{
  "num_attention_heads": 4,
  "intermediate_size": 2048,
  "hidden_act": "relu",
  "qk_norm": false,
  "learning_rate": 0.000706,
  "beta1": 0.9,
  "schedule": "wsd",
  "decay_shape": "linear",
  "train_tokens": 900600000
}
MLP neurons of a small language model. Each row is named by its layer, matrix (up: input weights) and neuron, and shows model dimensions 368-463. Each number is 128 + 32 x the weight over its row's rms, rounded and kept within 0 to 255. Numbers have three digits each.
After each neuron's rows, "fires on" lists the tokens most often at its 100 highest values on Wikipedia text that the model never trained on.

L4.up619:118098104160126086106152125121122084121143139142149071123078140196025129112128125134114130125107150143110117088138139143115138119081150106204104155142164113082153126136167118084114116125120125120110128130126104218166121130131116099132087054108111142069126111091174146135189114132185091170
fires on: " of", " (", "(", "us", "re"

L4.up1330:106120122107120106094111147151110138139164095142146154143078147118094099103129098147110145046175121196137146147171136193104105146098105156083138224072157149085123135163143110098123121162144175194085157139055148094126111137079130198128133083141124146157146096156157125138136062144165133181
fires on: "-", " (", " on", " *", " front"

L4.up261:107182152116122104121137166194162148128112053138149096119125143126140149115119127100083161117111145129147122129139137113119103117120212155042132130100123135157097141166152095185163173120089161171132139111137122104082131214066145104118116090138186139133181128114142045135118171114161101137
fires on: "-", "'", "s"

L3.up1835:120144121093116161157142163143139134147095134100137151130089156136149137144132096116110132189159156129122127112074149153180076134092125100060137102164103112053080130143101088182071170196128086142159103120160124097159153144032162181106135140123074099126124155168118150132157135090228113147
fires on: ".", ")", "=", "\n", " =", "]"

L3.up1992:115175132034140100154127149112071103098102100186113179132092164112057165143119186145107188095179120171151099112204133048169138157165130131116177168150134147181099110185146071069138087101141098122146085125095110119142136119123130113127126073102092158134113103112114106095148139161133081118
fires on: ":", " –", " to", " by"

L3.up1876:120174115114072174110147137125141128086105088130150157147128129116108152133192129168106173112189075114106129141132160120188123135126139156037100148133098149107064127141104201164123162133129128210098132135160134092082083145111140028113096087097151121128114148111110092089135125174172101091
fires on: "|", " |", ";"

L3.up2001:113104173100171134118164153172117139101135118108169169099144144171101126095119125126122181198111074143108122158104072146183095117136123146143152183147149099117112136098136121152134099146124155141158142111190141080121099123147130110163105121126099112043113172103129167123140105130158126146
fires on: ")", " against", " |", ",", " and"

L4.up1758:112177169106129065137140200166155139060086095111129129170088144121139109105137141154196140068071112138143147148100126081156094142144138168059162112180208152181101112126112128173147155095100152190138164131163139082140126179140136097155098124108181123175165087159113180139149095148137112134
fires on: "'", ","

L3.up15:121113146143099078167105178112178083055090122118141094157115138191131125133141104146166142057045130135138138159141111130137128138133145116147115121111182119108103132163076184174134150155063101181143142079187094110199157177103160112083089064134135165104093121113131114141184099198203123143
fires on: "\"", ")", ",", "-", " \"", "$"

L3.up1374:128150200117094090135126116117130122012162105126147078135116093075066132134159190187131157102145181143147139172120129074113189114105124100171116093087141156151058132120186090077108071115088168206123148080074124070132115077138129120160140052119196106125130156140107149127147139177182105199
fires on: ":", "-", "\n"

L4.up848:103127144117130160183130106160117159187124109150095095098097121165146143168099083126128078085149139108160120115113110147110139158125050127125106153130210085120122148127137156087132114112111164107085110120122141141136117096147185155142154127124078106102136143095115067096120084080112137125
fires on: "ie", "a", "e", "o", "ia", "nis"

L4.up1928:115139176107093080086116136101114142073059109184153094141128186137097126106141111154088186157166168173144147115121133087100076150138123111131166184163169153143084144151121151151113111189103089150081173117114143121194068173078146148025055083121156136122173111106128077136114134156209114110
fires on: "-", "|"

L3.up2043:134127099103143142126148102109150093097122091115162145180092087116148168117130181169078105223122106129146105059138152133198119124114189088080100062082136142131162142155152040154107147167082133157157112058158111122063152130101176192120119167178164165149130146106151124111132155150126130116
fires on: "\n", "′", "."

L4.up491:124093144144179174072126123176078147116093169110154105134111121181078100100146124151109129117129140138162224095081058123073171152106093178111128134174103104118154077166120189147156152099063078113092132075130112172094119144099179057156082028147123122137158125153208130133200061113180071135
fires on: ")", "\"", "]", "–"

L4.up1169:120121186105129121093172178113111128143137120157120080135130134138148138149088088132140213162094091125128209113108165106099177129142128092124191166122170105128108081163133102063112183081051137116146149120110167206146119103105167075100091069115070151161111113127126153105130095187164117185
fires on: " |", "\n "

L3.up256:120135092089148175123187156160111145150119123115110147175112204138122169104077185139189149077115163139101130124073162171094159130116117130117144200135185114102144135169116128130122135144107093140130131143155109082117146086116133089188160146163115103088175185228099141090111090116200113102
fires on: ",", " and", " in", " as", " were", "."

L3.up154:112115174133176126156146148100150114141171111164108074142103149126093139153091097093070154162141121073142207092148213160096182146093131123128110166099096116140142133196148087113127150138089168134121078149111100151126144117105127076130137065069118144110147078143093108129146147163104087148
fires on: " |"

L4.up311:105145130107174145133182115149173136070089069115080145118137124129128143107135134143153039145114123154163105129135143117131102152167153103118188103162106129112161111133127112104159143134082132126117095067117125097114099135142170115123097149137121144075165113156135139087097093082117132090
fires on: "'", "s", "ux", "’"

L3.up1000:129113097167089120162099149098074185169152203129157123134084082188072139114170133094124153144106167101158119187034158143094135153109153111125054079083179150119095154146167121107100186121091171163145074160153135116109175091135166110073101095127120102139094122179168167173171144111174106096
fires on: " |", ".", " (", ")", "°", ","

L4.up521:097191157106160175159165198155167187136136096139147125099116139123155105111179108091123182142149099177167177119132136113088134118123094152126078152134059136156120135146085075143155152131094102116159147084095173137110091151150141120163120119128179156103211099166125115112143181143177116155
fires on: "'", "s", "-", "0", "2", "1"

L3.up869:117147117097131128147155151111180116183133131148133144205101143092103169155144157135139112151127197086108134101096117144125169150090102090107127074055125171111084138153076086191111097196110091164069130079097124159160088128092176202070152117176139134135075132131131099130208095109164120147
fires on: ":", " –", " between", "\n", " Road"

L3.up1118:119163149102140143179153085137127165198095169142157137111128117135086111138138105117157103106100080126140120143103138111079125143083169155134138155095087103105159120142185077059140071121121063189192149095062131058121125091147163162147083142138121068131185151151114190129166127142179131063
fires on: ".", " m", "s", ":", " ft", " ("

L3.up1659:127099132101185118040163141130136141076076109142126102174110141154109190141160137140092169144115129066165157162138221132101117146122154089147067118108129129146079118139099087096146130128090099129105102184135132086053167116098118113140120160104182131105168036106108129120112078215174118122
fires on: ".", " of", "|", " 15"

L3.up429:124120137111190115123101142092087135117127097144151184098123126094114150087157163127115117079112101108104116103169134164080171163059107098067162135167180116065168201132073150120101091135112160119134116135109166098166144168089193161169079179157129157096136179121118118103135123129140108144
fires on: " not", " be", " other", " only", " also", " to"

L4.up113:120109109064118117151117079126129151131085077147177155204104119162137141113152122148125109166144104080127121140174115135139141119155149121145155125152121120120113153121155054139133133149108121112132121109089129107120139144067128166104101048125110147198130061125162155132125179032206095143
fires on: "=", ":", "\n", " |", "\n\n", " result"

L3.up1005:121129099121173135121150174139136131102138150135053160132132188203114140135175130125108202061131176144077097107131085161162141127091132116121154121159160176107040160157175121102146143143130102152151121165145124138132220164144112071107121151108076117070179126160109126112078126107156116171
fires on: " of", " from", " |", " (", " for"

L3.up664:124182148096131065054125120107110084102068093149157109127084093110163098143074187198125182111185163099138075163174126057125132131087136133175088118079124103154115151127172154103106113140085171163176141098104090024186111117110111160126138108147159160158086083108119149093122145147142139152
fires on: " in", "\n", " on", "-", "\n\n", " of"

L3.up29:106132127104107178066110161173066135128130156088134139096067154139118160149100091121109134187081071091158155068104106147166074154196136128107142125188220136138111134153107128178207193181108144171172131142137173107119143195120132073092119115115130180136104111106144144143097090150152142132
fires on: " |", "|", "  ", "-"

L4.up38:117156187117128166075127160123133184161102121099135064134137177178164157153135155130085097092095066138154160157195147133049191129109115102125169168125182114181098057140158131147135159094126126132116145137125125158115122095153155086131106102117101095143140132110101171095108129193119097121
fires on: " |", "|", "\n"

L3.up1107:115161128100154165070112149110198087177091166126104134116136172091107103140150123109115144124137094081124195127085185095169095147079107139064140138133183105106125132165107123152124122193102090228125117132136118116097091134149129052183092070133186131122176131133104121138136126140199099125
fires on: " (", " |", ")", "?", "\"", "'"

L3.up508:113141132087150132156164086137131152214071166154107093151082158140136090136073104148130129111077098138131112195088100162064133141124189142138164079099106121164130122101121113046150114109141122095142107095144137116116109162117147152065113102086131028108159116110168180143079083125159130123
fires on: " |", " .", " L", " W", ".", " D"

L3.up314:112192188132127102089113195127175165139110072143112205118132124088129096126158123127096134134127112119119141086114132117145166136145155169080172192137073138146128173115187149151153114122099130117129141106088139092130140153135132116090144143144177142129119112195127114179150152095127123180
fires on: "-", "American"

L4.up1359:122160196159180164162117181146138125101121092103090087115150141156182154095150147140141127132101102144176098139179086100060174108129125112118171155183129148119148121100149163149142129100131143154160136162099170128112087091160141028182113117100140147174076079137130228145192087140112071108
fires on: " |", "  "

L3.up909:132172157108138065118113167103134136106145121107138152164125140097107116137166151151059137116139175156131067134027097112112142163108166095113125137116167098101047150213116088107109129178128172135102118086109108104096161153137187121084177165131146072141130146193139185125127109149144133163
fires on: "\n\n", "^", " km", "\n"

L4.up774:097106153127142128102141115147134160117047139147108092130187103121100181126161116099157129209189112137100105189135072170116107165139140143136134141143094077156111178172172088071172137153081177088122096129156107104071077139143152110156132128095154137116211138129171129079085110140149119098
fires on: " |", " 1", " 2", " 5"

L4.up802:109097143173181071107143100154140141111159113137050136116149087155181148134157151107144146131078136094136116148077161086094149117101162081098108147108134147126141127131127114122159222155057117155122118138099159155163091067118150111132118106097158173170097064164143197124137113102162137104
fires on: " (", " |", ")", " grew", "6", " 0"

L4.up1992:116133142139153133063131117109166134113113107123185255163085134181139128151138137169157114116092143111126180147121066097165180127084098069144176072124107116095180163155141098222116105160118111134137141116122105103144141181093142172101103064133103117124140142110154060127112106176183115173
fires on: ":", " –", " -", " ="

L4.up1887:108143139095149129103133161131127138158066116151155155127114099105134124113139192136101110102108152119114160118140133141140191139135173112093129141178179175135105181160076115117139122124106109136135124174102122131109107087131151123173121137106128144062153175179173068118098113113157080145
fires on: " 0", " the", " of", "-", " for"

L4.up814:107140154099092130165155195122195120071130134151142143135100138090029094093225194155130061113096172063148093124057178108112128132125116121140130117106132122128129095167137087184134144135118140117079171117117088062146137101107149114104161135157094130085154154190131129085148065128146107132
fires on: "\n", "\n\n", ":"

L3.up519:133146157087183076145164117140120212098130154095150133147096132095171119118109121117136123093169142168142000068088110163087134113165155166200116088124131135127146071140142139050147098110146079138186127174080101125096137158168162068128101103111087053160126162154145146101132165147183122103
fires on: " of", ":", " for", " (", " “", " \""

L3.up159:128183100097169165171152089144123183125114152093136141125095124135179103125125195107116114109124065088145159196102129131188143136155147121152119116120086087130117117110082070107131191127079120166155138139180141089100072153175155133068136108165181067153107127129098169162109088195179128143
fires on: " /", " (", " |", ","

L4.up1399:111111107114123150121113137124076139124118161182213125104135119177070123100139114147100152099155140057128100135155137136137159146114125148124135170141072094118159113198167078087146095112055174094134078111101112153143123146138127120151076073139120153101116096101168067145100147111133093105
fires on: " her", "–", " of", "ing", " ("

L3.up2003:126133172159143162107139089157083147089139118176144137147120152138116136129115115162060190090105061149125108125137121031094155118178122141167111195097102117141111130125175148158148063120109109194078168137117121107084129103147130028113112033161116141131111066085110170099144138177150094169
fires on: " |", " -"

L3.up1457:120166162122175135167164143139142137097133165161121151173077090102150148103121110145105121146125103115090113153148120175195102113098114139089143104096085073138134093134116085114148187210120177111153115121160133127093111182100181083108193125205073105112070132120068120147135108113131126094
fires on: " with", " a", "  ", " as", " |"

L4.up1253:126121160110127124137128126161143074110164126141144064143147125144184187114107063114054177126139109095123156096181094149096169115108073103122127090163107080093093110168171115158143176144083163130186073132065110132087094118140116099099133113101093150125096048137168180197135086143119103139
fires on: " a", " one", " an", " being", " be", " |"

L3.up1268:142109174152199138076161101108146072110138158135119085116091124109124184156168140123075108147084108075153202149135123137039132106114113081083139157152125117170086140131140125129100164140134151143121092113063109110126162070095138115068101153116176157171137070112112197200187106143118111152
fires on: ")", " |"

L3.up195:100087154106113132022139124119095096184095166104085088106125123116122156116135147109126162163149048093140109141139151124103113120146131151097153103162175129162147098161191119171147106197119152131159117206097137110133132132120130161071187109085129172132074114079124126125148102136141161111
fires on: " |", "  ", " 0", "|"

L4.up1697:106158142090112127124132130117127123082106085129129194115090153173063120140125176138129101074149112119136130136153111090155151153098142124050133137177102129119074126116115180144143049108141160175085152177112156055135094142171120047136082137101107140058109146155118145146198115147115105106
fires on: " |", ":"

L3.up816:111129147150121203172118108106168090076145132121117181149107133110087131061130167123113144225133115158112173107121180100166166129109173093094122103197155107136218176134121152156121118143120138176149171167143129131115114082085155118080095138107158213037071110116138093098158102146124126140
fires on: " during", " in", "′", " before", " as", " October"

L3.up1436:123162095053130162148152172130132184103093143152198168153137133148142148101125151171126147110128188139162135097159118118192130138158147137134115183132079180075045095153124084128132192065110125099211125168153128033083127121119115105154117201140171154111189077167122169214103081152123101175
fires on: " the", "'", " The", " its"

L3.up725:119170109146140161116125148083140133196125200123164106110099147136131140074058145146145123136111175077182159087155176123136135124167149073146157138177159139121199132169114064067130143113142131187182179093114137083153154144135133080138138128111120141104129108175133160055118110080153110102
fires on: " in", " on", " University", " about", " research", ","

L3.up1294:133178100103128106124146175150101145126155128092173179136115148091137102112133144124135167060140071080123180165014128098125117149178143085128147092169146100119120110140145111191140098122118197185153147111109149058101128126087150060119124150093113050165115152208132157120134139087144138176
fires on: "^", " /", ")", "\n", " who"

L4.up1350:138170105126101121139111134173123165132154152127138126142088115097104154143172170117120182096142122134117168108184085143189150109143124095031191115138118100092109172158129154202120144138099138225097100150135125071061079143127152000069099106114172102128123135141131095101153107149188086108
fires on: " |", " and"

L4.up889:114113150127150164150168099114070137150091115149074098121065085149128151121121112163124141102180088150126067091166149075211137126105123083148164121171175157128153163142173134065093124179124156101148128140110125147110170140122109074127179189101116139154151162151114054103102051152153135183
fires on: " |", " of", "U", " and", " /"

L4.up1572:123128111130133141078116135141103138097124080149104124100108122153100116112188098157112130137140108086158138196172175124097148167117102115124149098124158146085139087154180095087082195112129142210115124115122141127105136059102106120170103105113167118197212129075147126131105136168203093151
fires on: " =", "|", " |", " ex", ":"

L4.up982:128058117113088182072141057173113173118103129122124090119091102189120112124155088143084135173169136186139119153094142182151138160116056111153124124129105091161083168161128065140164163069097139171113113107129107130149073162121123086103107115126149170176142120116175105112056071156181095139
fires on: " |", ";"

L4.up1189:103138171103137134143117140136133052159153140163124144127046117116125118165108089109121171144138078088095167092135131146140107165116109122066198127111191136103147116167163087142137164125114160155125060116075134137160112075103109045115107116130142130159195152079131098119103154150179112136
fires on: " |", " W", " and"

L4.up1998:122096171135115125049122145121145158149116120112144066138124202164111139192153128148129142098110036088164116129105166141086158108126077115086113121236154126157102117140139170116154184121118163173169122121088142174116142097093127049117107089101167134186124146065155145079090063184150098152
fires on: " |", "|"

L4.up1022:095119129114118125079134100118117110169066154128117140170104122134117155106181126119142159149118126096152081196118132160100096133102131113107075141132181113135144078141180100135178110108109177131134136147156161137106091138125119147104162124129149142124161098126178121135106117095107105120
fires on: " |", " 0", " 1", " 2", " 12"

L3.up1048:137185142089150130104091142150098137136128065137174162124141147093118101114164206121151109070078160162190174140154090110064184136153125123146142147107179149100123113136123218142107103154125147169096190100119134107177136144108183174159123096098129126129126149148100184094161129098161113065
fires on: " not", " to", " only", " where"

L4.up1184:119122130122109117128187084162137113132080163134147129133091094148144118132143119175124152109099089123136136210056126159151120088157122097111115066116123093196121139127129176165142152120145201190164088116156116123126112151115150072078129076116109103166148165112111133138084077200127122238
fires on: " |", ";"

L3.up238:126190133102120157155092164075115042149164142126161179116108161095125138096139135170121185088111103192143147062134110104169179139152160123178166128167165093103166178116138199236100097105069175175139130097122127117168152115161136048100088100080085121094118142122120132067109136118125078172
fires on: " |", "  ", " to", " Party", " announced", " was"

L4.up858:110120172094136159181097149122126149180150132161150161110102184139114127103137145137099097087166097073167093170102118110119143129158079107146163112038110146158197101113107088124135089178117135147155221117133168108110123163162169175097095045100148159151156052098147091097104140138155131167
fires on: "–", "-", " signed", " |", " contract"

L3.up888:116107096142101154070138061156145188067113115143083123141133172186141128132170068144138146128147122150142034126156072170144096115065117128117114112161078132089048123130106130143126189109103148164112126123193146063126135124038146095102069122107122131162110107139098120116115098128224098151
fires on: "|", " |", "\n", "\n ", ";"

L3.up1021:119122184093128088099134084118153096063112096160096104135109089063059158122181174164113151099166117085129108185133134058161150131158108124149075137089154157141089102146195108153139112168135137089039191099096123163079168088089111117122118129153211190152097101099127144093197119169153094141
fires on: "\n", ":", "-"

L4.up2001:123116128144129123128145113113122153113135077121079097145123155132128113129166140134116177081147077188134116134131089141133135110124079091138126090082136163141148100101157129075085134143111175176093104068092104114158170156147154058186113083182106105173142121133123126089127092168172126168
fires on: " and", ",", "-", " •", " /"

L3.up1068:131131124146118075137067089146152118157055109155124170182096132130136138170153137174213109145066122110103145183125082112107177133145127134180159093091110178129100197169091155123161178126098124166089095112161099098071097135168164104061130129106180124175093100168158125098038095208171110117
fires on: " and", ",", ".", " These", " these", "Wh"

L4.up1397:109138147155140126082114068110094152147133072173095086187094174148084132142150083119103125139208072080126086130135104113108141134138135137124101090127082118151059141114110082138130142063071113118125085130128127114081149099069160040101083081153137144156150159086158087127156085203175143117
fires on: " |", "|", " 0", "%"

L4.up1087:118094150116168102063118146137088173172157128137115106119062095136099116131107145094155153147107120134151166126068139120105072161060143140072126139158198113120086142130114137119133165131087170192129043122135125147149079179127148046115076112098165103120178087098141118138146144127168093127
fires on: " |", " the", " ("

L3.up993:122103172105104127135138139148153172122089120182114151096126227086093124131182131122080103106116157127115120149096077064162127138125172132124142181123150129127108118092065150162123062152120159139149206138173112133105098203111130177101062134151147143118199110118132136161160128127155125167
fires on: "-"

L4.up655:120106161156183075122098162113167126153157149123142128153122090094082116113157079139136167134117083199159158094135127113079180125136183141138105122124123140164183140105120155141102171100162113167120130058103115134183151165144157121077099114126131118141139167118147171097199065131133058118
fires on: "\"", " \"", " inter", "]"

L3.up133:123091146077160176116155151098124187113143164085132125114088093103174136110087092123133137151170128114135151057073110138156119155095119134136176094150173128163117145158123087075131147106131075135202087129136132165094087106078154222129119180166122152148180129157152151140135153129208123098
fires on: " .", ",", "."

L3.up637:116109178122161117075124161104137141101089092131124200160113147092159154121153178138182108168110149200117127142178099189090145128133135134151190133214170127098105134162089114131128176147097098139131124119122143084107120161126130112134075131095110094149168149161116115182106104085154116088
fires on: " and", "'", " of"

L3.up229:128123130140138092092126163094158134130143118166103161129105151095084112126183139166115149101155108147106145072130150125129137132108134102084112181139136118123098096127102194157114179154104107160096139151121137134177063143107130072153032070129086124144100119054119147145172150102182083116
fires on: " (", " |"

L4.up768:108102157149125116180106145116181074142120155158083059134086120126076082106134106108111068146076104168165236134123179144089120158074107069167116126107214120119141156178113096125147106084111155149091067096124084130142168122140146135127096106132114168165024109096151124162095103085150115162
fires on: " (", "(", "{"

L3.up1930:128175127063151167154121169132088120067172123152174135133131191151081129104162114137093165103154105119147126112156108055153150130176105123146149178160097108151119139117183125159130086098112133195148139091155098154076096113160132062140166073088128139095063100068173152127199149104110068173
fires on: ":", " |"

L4.up1497:118109058146169167097129129127154120125136162089115110122120104182131137077143127143132129147138152151123131092119113157121136103092126117101086163125113140064115117171183130186154165181142155143126118144090119148160136135095135137038151084145126129128121112216175212183099144062141089122
fires on: " |", " −", " +", " (", " acc", " with"

L3.up233:121157135121154137153177163119127142129066123118127085151068125127131166101164097118106102198128140083091150129149165150153069148108099102121129088117095049121090135115085092168112150159091116167161071143163133035142163106087165119094122150159119113146128109139105131071138056102234130095
fires on: "\n", ",", " |"

L3.up90:115130161063113141104139083145151139121119142122081110113081109146140133164118121107134109124129111132108101138086081175159119149097177124166115123120123091154112136124122095109181176121108161149089078078116157131073090165186110108104095072191169077155157132142164107151079138139165110096
fires on: " |"

L4.up1486:107090153141123114135115132107126138095089090111179160184088161128101166164130140122177116140120127135112141168133172084151171091190089122120139179103131131089087209117151147076148153150091084124095153155154110067151151105069121087107109119118170114085182073138123153085114086143199118156
fires on: "."

L4.up825:115092123117141164172097156078109114157072110133129125172140176112125139097105150192096088149112130129117119156091172199132095147089098080134122089066101189138181090121058099117151128131078155149128184147112079094101095100144123170044096071099159147152176127074129159057022129158164122160
fires on: "S", ".", "ing", " |", "-", " s"

L3.up938:127166133128115186142128136142149097095135113113136182137085105110107149093174143177122170094139084110114081106117096051163146131156129116099136180151156141099095183180137177145124113101141110218076164133130141099127074152158115031131129101147095116083134113114124139101130131137160069150
fires on: " |", "  "

L3.up851:121162181110147117139141140105140093115085142147093136121090130126164171093181152165086137081084132098105127176154127092147152143116165100072110198112185113186124141150133083124095165098090147159110053145112087140145168136133132107157177120085086141137181091148172118132123133215145121186
fires on: " the", ",", ";", " for"

L3.up996:101107174109182173115185152160083135149080157123156164069131116185080120100107076109101130153152097144162150193141094137123104117116140139104156113118149088149191111078171119151158102168119145116125109124161116144148136151181154119082090143156125143097124107113106148186122085101104086147
fires on: " 0", " |", " 1"

L4.up946:110112169186156076161109144130174139127128114149156145142107118161148123100168104176094084106174144155164126101089092113142204155124094113120134192101084121148123145123100157202122176048108103138102146057131130106093134152119146110151106074150107143191103131135164119148181101213171109146
fires on: " (", ")", " \"", "\"", "4"

L4.up400:109128154096154107185173190091152100137086102125124184164190085127107121128154120116145123158063148169122190142110100102124120122142202138059247139055074137127195213114148078097123128128119109136148158108104117113148110134124155178105140146113161109114157070147134078096106117142131151192
fires on: "-", " white", "F", " red", "ed"

L3.up1103:110090182131152142121132134116167141185103127162152091090099110121064152131130106090103139204158140088138179080091174143059120145144113149128100159074110158164109148148145152052130124099123128140130104139085108126065115127137154152150096108095186132117166099140158126139118096154175101077
fires on: " |", "|", "–", " 22"

L3.up1287:121154178079136115116106200098139128036087155128114209147119111137160136108110166190169144099101189131130087084093079161131173159097141130139213109182171157129124107158117175131103136074090121122180102059169124077113084081120154126152129202174152134138148139183164136157115168157143102168
fires on: " the", "'", "’"

L3.up2030:127142102078101161061100176158138113100134039120065172099122164115096145132141082124108121082125114086080184089152131113165095151110095142084115149164137115108136135136086137149141176145134124153086109136148161126117065178130082060180104080124194144128138164127083131151165127162178092156
fires on: " |", ",", "A", ":", " Championship"

L3.up979:117131185094191163057138122118159076144102145136134104118089154143143153155129056145075134219131111124131111138090113161091109133112118130139143129201099093131135095150081073138117182196119125145169118083114138094107167127039139144084105129107147128204121128111124123122094106127196131171
fires on: " |", "\n", "  ", "|"

L3.up1389:115059132131121127061142111184104198099125145123139198139111090211148128145107137148116096131096124168123093154142060142129133094081119121186183149156147099054153155178113170097169139140123069162087119152088110122115095174097171158064113052114059147105068063181153134156113075096178087133
fires on: "=", " =", ":"

L4.up633:097112161104150118116153157151126161148070171109096148145115110114122162096156112069116157143166085155157087164171084177166133112121149161052148128139087129160143081139122135163139105140105211089101107162104117087117123226138170103115160091107094120125175142151148125115133108117127119077
fires on: " |", " 0", " 1", "1", " 4", " 5"

L3.up1607:114101206070137083134132164089086096049138120131098096116111132132108100090169192119138137100196101139144098178127122028066156130074140083156135119072172161197106144161203096151129095111129083177123119138104114073106148083120136139100108124127145172142136112129104122174138177139141102127
fires on: "-", " official", " name", " sign", ":", ")"

L4.up1109:096190144123151169131181095124123151111078179153119153070121129159128118126140090119126096121096138143121206099150096044104115143174156136118177099102190055131194189103165135051145155111108163154099147090121138188102133139208123104096146152126135153033157118135118142085150129128131137151
fires on: "'", "s", " Women", " so"

L4.up1848:120094145085128147092102102124104129017096122154102134112120150161109155107104129145074131140111182135122119141094098093146058143153189178130156111119181138113080154175112157161174136166077128163167184171179108089174070140115128103070039108128147204149100106132149132119178088149199139137
fires on: "-"

L3.up1063:104121193106143127209139110133115147179133086154112169127136163108115139134127117129112143158138140173145206127190172186163127120129123156088158143119171151173163163139155090044121142089116150137127147156110121101132108079143138201124094090112162132136101143103108080112077093159148108118
fires on: "-", "|"

L4.up1685:119085160144114119157102178123156119111133119135069116145065087108126157137092141116109104112041140116131150144090099152080103127069130106173067158195187124142104101113148120127159125139173189195160086127111102134129131075109104062138119114159078103147115130115110192158117120143170122133
fires on: "a", " |", ")", "ya", "i", "u"